MLP neurons of a small language model. Each row is named by its layer, matrix (gate and up: input weights) and neuron, and shows model dimensions 32-159. Each number is 50 + 10 x the weight over its row's rms, rounded and kept within 0 to 99. A neuron's up and down rows have the sign that makes its largest values positive.
After each neuron's rows, "fires on" lists the tokens most often at its 100 highest values on Wikipedia text that the model never trained on. A number after a token or word is its count.

L6.gate186:42 36 44 62 36 52 54 43 48 61 46 58 60 44 64 20 70 65 65 41 58 47 72 65 44 53 36 51 51 33 50 43 45 54 47 49 46 46 65 45 47 51 46 33 39 47 42 49 49 63 28 69 28 44 44 48 40 47 48 50 55 54 67 59 54 58 54 43 54 51 52 59 49 27 49 49 54 57 46 64 57 34 25 67 65 43 54 50 44 45 52 36 54 52 45 69 48 47 50 48 46 55 40 65 40 67 39 53 47 52 46 57 67 43 49 34 52 58 43 41 55 54 47 48 57 59 30 49
L6.up186:43 64 46 45 56 43 58 46 51 62 38 35 64 54 20 52 65 59 42 42 50 44 63 61 48 62 32 66 55 45 36 52 49 46 46 58 53 74 68 48 52 49 36 62 62 50 48 62 53 31 38 52 24 54 47 46 55 39 47 62 47 55 60 40 45 47 41 46 64 45 46 34 60 63 51 65 53 44 64 50 65 64 37 50 50 78 58 61 48 55 67 55 67 57 47 61 43 54 48 61 45 56 53 40 64 45 58 52 52 51 52 58 49 63 47 54 44 51 45 48 58 49 56 38 57 51 50 42
fires on: "art" 30, "ate" 15, "ear" 12, "g" 8, "ge" 8

L8.gate34:60 46 68 54 58 33 61 57 60 57 45 50 54 54 54 48 57 56 51 24 52 52 54 53 67 54 53 61 61 60 42 39 51 47 42 58 38 50 39 40 45 42 55 51 62 50 53 39 58 48 37 55 44 49 46 60 76 43 42 39 41 46 44 45 51 61 39 60 43 42 62 49 49 60 57 48 69 59 41 58 54 60 40 62 48 39 45 48 41 55 66 50 39 36 62 52 64 43 47 34 51 47 40 45 49 51 45 61 39 52 66 51 33 63 41 42 63 56 69 37 63 55 38 54 40 45 48 51
L8.up34:59 50 45 38 58 40 71 54 39 47 39 55 45 47 60 46 46 49 45 42 57 57 55 55 52 56 55 16 50 48 64 49 39 56 25 56 28 52 41 53 52 61 37 53 57 53 68 70 48 44 63 58 57 62 38 58 52 31 40 46 61 39 65 48 56 53 48 51 52 60 41 46 45 63 49 36 58 29 55 42 55 55 55 44 65 48 45 39 42 59 41 58 54 58 50 44 56 46 27 51 61 61 57 37 43 59 57 52 58 29 42 48 46 51 48 70 44 54 74 58 59 57 56 53 55 46 39 44
fires on: "ir" 18, "p" 14, "s" 13, "it" 13, "g" 4, "d" 4

L4.gate61:41 45 53 38 49 44 33 44 54 73 26 42 42 39 70 36 49 45 47 42 67 43 36 43 63 49 47 40 42 52 39 55 50 59 62 60 40 53 32 41 71 37 51 50 54 46 41 56 48 51 45 45 57 43 66 44 42 46 64 61 61 66 49 47 42 65 57 47 50 33 50 46 54 43 50 53 56 57 47 63 51 64 35 48 57 31 66 48 45 55 62 56 63 46 43 48 51 37 53 49 50 42 80 45 56 43 63 41 59 60 66 59 43 34 46 59 51 55 42 53 52 33 62 40 64 56 56 64
L4.up61:60 45 55 58 52 50 59 48 39 44 57 74 58 38 52 61 74 40 59 47 39 52 64 51 48 73 35 34 45 30 58 50 34 52 43 45 41 58 47 76 47 59 53 54 45 34 54 46 61 52 43 45 48 40 64 61 49 46 43 44 62 38 27 33 64 44 54 46 42 64 66 61 42 55 54 63 41 48 48 51 45 55 52 45 59 35 52 74 52 56 44 58 44 61 53 57 37 48 47 46 43 70 71 51 54 40 56 69 41 54 49 50 60 64 44 41 42 40 58 41 53 59 66 63 55 47 51 45
fires on: "am" 36, "k" 11, "it" 11, "ur" 10, "ol" 10, "e" 8

L11.gate132:56 34 46 74 58 55 48 60 42 51 35 35 52 70 49 49 44 61 48 61 44 51 33 57 48 34 42 54 58 56 58 47 67 48 56 62 61 56 49 43 32 63 35 72 45 46 52 48 62 56 55 50 44 72 46 40 53 36 67 64 55 56 50 47 46 43 42 61 64 51 49 68 40 49 47 53 39 48 45 55 76 57 47 47 37 50 52 55 42 51 39 52 64 48 36 36 62 50 58 31 67 51 33 33 38 31 59 53 60 23 60 41 42 60 43 57 65 52 69 37 32 67 66 46 52 48 42 32
L11.up132:53 59 22 42 54 32 36 55 47 54 55 55 46 72 53 66 60 71 61 43 46 60 57 55 70 33 47 77 66 50 43 55 62 34 35 56 71 44 39 42 38 25 38 47 41 50 50 56 39 55 43 60 34 43 51 54 44 45 52 64 53 54 61 60 44 54 56 64 44 52 48 58 57 53 42 61 51 53 38 49 55 40 61 43 46 51 52 56 42 41 62 60 58 61 64 46 45 49 47 41 47 52 46 36 52 33 51 58 56 15 51 42 50 54 56 54 51 44 51 57 45 38 42 54 52 53 36 71
fires on: "en" 62, "u" 9, "oun" 6, "ran" 4, "an" 4, "ar" 4

L7.gate56:43 48 47 60 57 56 40 50 65 54 37 50 44 60 64 66 62 42 29 48 56 66 44 57 35 47 59 38 66 61 61 47 44 46 31 49 37 67 37 42 51 62 48 56 34 65 72 59 76 40 60 55 48 51 51 53 57 46 59 53 54 42 59 43 40 51 62 43 55 75 42 39 47 44 36 58 54 52 42 42 53 70 44 51 41 52 58 52 56 36 56 52 58 28 47 49 66 51 35 43 67 56 30 47 43 49 51 48 74 49 37 46 63 35 48 60 45 61 40 58 29 51 66 69 44 57 66 37
L7.up56:59 56 40 51 47 51 52 45 44 44 55 57 63 49 58 63 49 49 46 51 57 40 50 54 49 48 41 52 47 49 69 54 53 35 47 66 41 51 40 40 54 46 45 54 46 51 50 58 57 55 61 57 51 57 58 55 46 46 41 55 65 46 60 58 41 55 52 38 46 75 60 36 68 65 33 52 72 44 51 55 64 62 62 73 79 62 43 47 59 43 43 60 46 50 44 69 46 42 44 38 51 54 23 45 42 62 55 67 61 52 49 61 57 54 57 49 56 55 42 39 29 50 52 55 51 60 59 56
fires on: "en" 40, "an" 22, "ig" 20, "ow" 9, "or" 5

L7.gate174:59 62 41 51 33 49 59 53 32 63 56 60 37 45 47 70 44 50 42 38 44 53 47 34 47 40 49 63 58 69 48 46 40 54 63 50 43 40 43 69 34 43 66 63 51 55 49 44 68 62 49 45 59 55 47 44 43 43 57 49 39 46 48 51 56 49 36 60 54 55 43 41 46 63 48 41 55 16 46 48 56 48 62 67 36 44 59 54 37 42 55 53 49 45 48 47 44 59 29 36 51 61 51 48 54 42 56 44 33 58 54 50 43 40 37 51 43 50 61 46 49 41 50 57 53 58 51 56
L7.up174:51 63 48 55 57 63 60 70 39 55 48 53 59 64 55 63 46 52 55 70 36 50 53 55 54 73 50 40 52 44 59 47 47 58 49 46 27 48 38 47 52 30 35 63 31 40 58 63 48 33 50 36 41 35 47 52 54 66 29 52 42 69 46 43 35 52 64 54 53 51 51 47 51 38 43 68 54 32 49 37 29 40 39 68 67 59 49 48 55 30 30 55 52 48 33 36 49 66 48 37 50 61 56 41 59 46 61 44 50 64 44 53 54 43 46 48 48 74 42 56 49 54 53 40 53 54 53 50
fires on: "u" 49, "o" 45, "t" 6

L8.gate143:62 49 34 58 48 38 53 62 54 79 53 51 26 34 43 43 50 43 54 54 35 58 54 51 54 67 47 31 34 50 28 43 64 72 55 62 18 32 43 50 51 57 51 40 58 47 51 64 45 53 43 52 56 43 51 60 40 45 36 44 39 52 44 50 65 54 42 60 56 59 50 40 47 44 68 56 50 53 59 56 64 45 50 37 46 35 45 31 55 62 57 47 25 51 48 52 59 37 49 46 48 42 49 39 46 47 36 59 53 68 61 51 51 42 47 54 34 31 43 57 35 47 62 44 59 55 66 61
L8.up143:69 53 55 67 51 54 61 38 38 42 45 52 52 47 57 54 48 58 60 28 52 51 65 53 53 58 32 36 51 60 47 45 29 80 65 53 40 48 37 73 43 37 49 52 50 54 52 31 53 42 57 55 38 54 60 40 53 43 39 23 52 60 44 62 46 50 73 44 50 50 53 37 41 72 50 53 46 46 46 46 48 50 49 44 62 46 50 44 47 37 45 52 41 56 56 26 58 53 54 40 58 63 58 52 30 45 52 57 42 39 54 43 41 53 57 67 50 51 63 51 64 50 56 61 28 62 60 46
fires on: "k" 79, "ent" 12, "d" 4

L4.gate75:39 58 43 39 45 49 41 47 48 69 62 46 63 33 36 49 54 43 43 70 56 39 59 46 43 57 53 28 31 61 39 43 37 50 45 40 34 63 58 39 63 53 44 56 38 65 71 45 38 38 54 64 41 53 52 54 41 59 43 54 52 49 57 50 47 43 28 38 69 49 45 66 59 53 46 41 34 55 72 62 46 50 41 58 48 40 65 52 66 70 55 59 31 52 38 47 34 56 43 46 34 49 55 59 33 50 37 35 41 36 47 57 53 48 41 63 68 51 43 49 44 41 51 50 72 47 56 42
L4.up75:63 50 66 50 40 33 58 42 36 48 57 59 49 47 59 63 53 43 57 46 53 52 61 55 70 43 41 54 55 42 56 43 46 45 60 53 31 57 44 50 56 55 50 48 56 43 59 47 36 58 60 64 70 75 59 57 47 59 63 42 50 41 49 44 46 54 84 68 51 48 36 43 49 72 59 35 30 50 51 55 44 61 56 58 55 33 60 41 60 49 57 49 54 45 49 57 45 42 62 61 45 58 52 51 45 45 51 50 37 41 24 24 70 53 52 50 54 64 53 65 50 60 40 44 44 47 53 26
fires on: "al" 47, "f" 17, "ar" 14, "k" 11

L7.gate117:48 41 47 68 68 41 54 52 57 51 29 55 40 50 50 40 54 32 50 57 54 65 52 41 39 49 61 41 53 41 52 62 50 41 69 50 38 45 46 43 50 36 37 65 37 48 48 70 37 56 38 41 41 57 47 44 39 46 56 49 76 43 58 49 50 52 45 61 52 57 49 43 44 50 56 35 43 61 36 55 48 42 38 39 61 43 60 53 37 42 49 48 55 48 62 51 45 37 30 64 46 59 50 39 62 35 59 46 76 37 55 51 49 35 63 27 52 62 24 45 30 49 55 31 54 67 40 48
L7.up117:37 37 60 36 70 62 52 53 57 56 58 66 56 49 55 64 58 31 55 55 49 52 45 50 68 55 38 49 56 58 43 35 53 40 47 43 40 55 67 49 56 44 52 48 31 36 39 41 51 53 57 46 45 58 44 69 30 42 52 62 53 51 55 38 38 30 46 66 54 58 49 41 61 53 52 51 54 52 35 59 45 36 41 57 43 58 47 62 35 51 58 60 51 39 50 34 36 63 45 47 46 64 52 40 45 48 31 34 54 48 48 62 42 54 68 68 47 67 52 38 51 50 43 50 48 42 86 57
fires on: "ed" 22, "er" 14, "ow" 7, "o" 7, "r" 6

L6.gate165:66 56 41 54 54 52 54 56 52 57 47 51 46 48 53 63 64 53 57 49 59 73 49 46 63 62 49 53 54 59 36 49 51 70 48 70 39 64 36 37 58 43 39 45 33 44 59 56 65 57 51 68 38 52 51 64 54 45 49 52 46 44 60 62 55 47 60 65 61 67 47 41 47 39 32 51 49 61 55 65 46 55 54 56 64 73 46 43 62 52 47 48 48 48 09 48 59 42 32 35 38 72 44 51 50 44 42 57 55 65 46 51 67 55 51 75 52 53 42 51 47 52 61 40 40 55 50 59
L6.up165:63 60 43 56 52 49 63 61 54 50 47 50 60 59 45 57 61 45 37 41 44 66 41 60 51 66 82 39 78 42 59 37 62 50 45 60 49 39 50 56 45 39 52 44 36 49 48 67 42 31 47 57 59 42 36 54 55 50 49 39 44 50 54 55 64 38 41 57 48 53 57 47 53 27 60 42 48 55 46 49 57 40 57 76 57 49 52 56 60 48 47 53 66 41 49 55 50 47 56 48 49 43 65 78 47 38 51 72 37 47 52 37 54 45 53 42 64 53 44 45 45 44 68 54 48 49 59 43
fires on: "u" 46, "g" 30, "er" 10, "y" 9, "ers" 4

L12.gate29:50 51 64 49 56 53 50 48 72 55 37 68 62 59 58 48 52 63 59 30 43 44 72 45 55 46 43 39 39 45 56 56 35 52 35 65 64 67 52 40 76 56 45 52 56 69 53 55 57 44 39 35 55 39 54 64 50 49 48 67 57 53 55 61 43 36 40 53 68 50 49 68 38 58 42 51 50 63 38 53 61 51 39 49 43 55 60 28 32 40 68 55 50 52 58 50 45 67 40 43 56 41 53 42 57 47 32 64 38 32 59 64 54 43 49 57 43 48 50 35 34 64 53 39 54 36 47 45
L12.up29:49 57 41 48 69 49 33 63 63 74 30 46 59 53 33 65 40 36 63 52 53 33 59 49 36 50 61 55 58 42 44 35 32 51 59 32 35 59 53 34 38 56 50 54 52 52 52 60 46 35 68 54 39 47 62 46 42 69 31 45 35 48 48 75 53 44 54 37 48 55 54 39 53 47 48 41 45 56 49 48 65 41 56 57 49 79 53 40 48 61 61 58 47 71 55 65 42 54 52 55 49 67 53 35 52 49 77 53 77 35 46 50 50 45 47 52 59 57 47 54 64 69 43 51 58 63 60 42
fires on: "u" 28, " 19" 22, " P" 5, "it" 5

L6.gate86:47 64 49 53 48 46 65 43 54 51 45 68 33 41 70 49 70 32 45 63 53 61 35 59 49 39 59 47 47 49 58 76 39 60 39 65 41 39 54 46 61 44 47 35 29 45 50 59 35 65 45 32 42 51 51 63 43 45 49 58 46 68 55 51 37 55 43 58 48 51 42 43 43 57 51 49 53 53 46 47 63 48 39 75 54 58 36 39 29 44 58 39 57 56 46 59 49 55 65 49 48 58 52 29 45 58 48 37 36 46 51 44 61 53 69 52 32 54 48 48 62 29 56 45 53 57 36 49
L6.up86:37 48 66 46 56 48 37 57 50 41 34 51 52 55 32 57 60 38 59 45 49 53 52 54 36 43 62 29 67 50 44 38 43 55 73 66 34 60 33 24 51 34 33 42 37 45 50 44 46 55 60 52 60 42 50 58 41 73 36 53 56 53 61 39 58 67 66 68 47 59 45 50 60 48 31 50 63 62 51 50 45 45 46 72 50 52 48 66 63 54 55 32 58 48 47 56 48 56 45 43 39 61 59 43 54 43 55 50 55 25 38 42 49 59 39 45 51 68 48 67 55 54 55 47 48 46 55 37
fires on: "u" 48, " be" 38, "ed" 5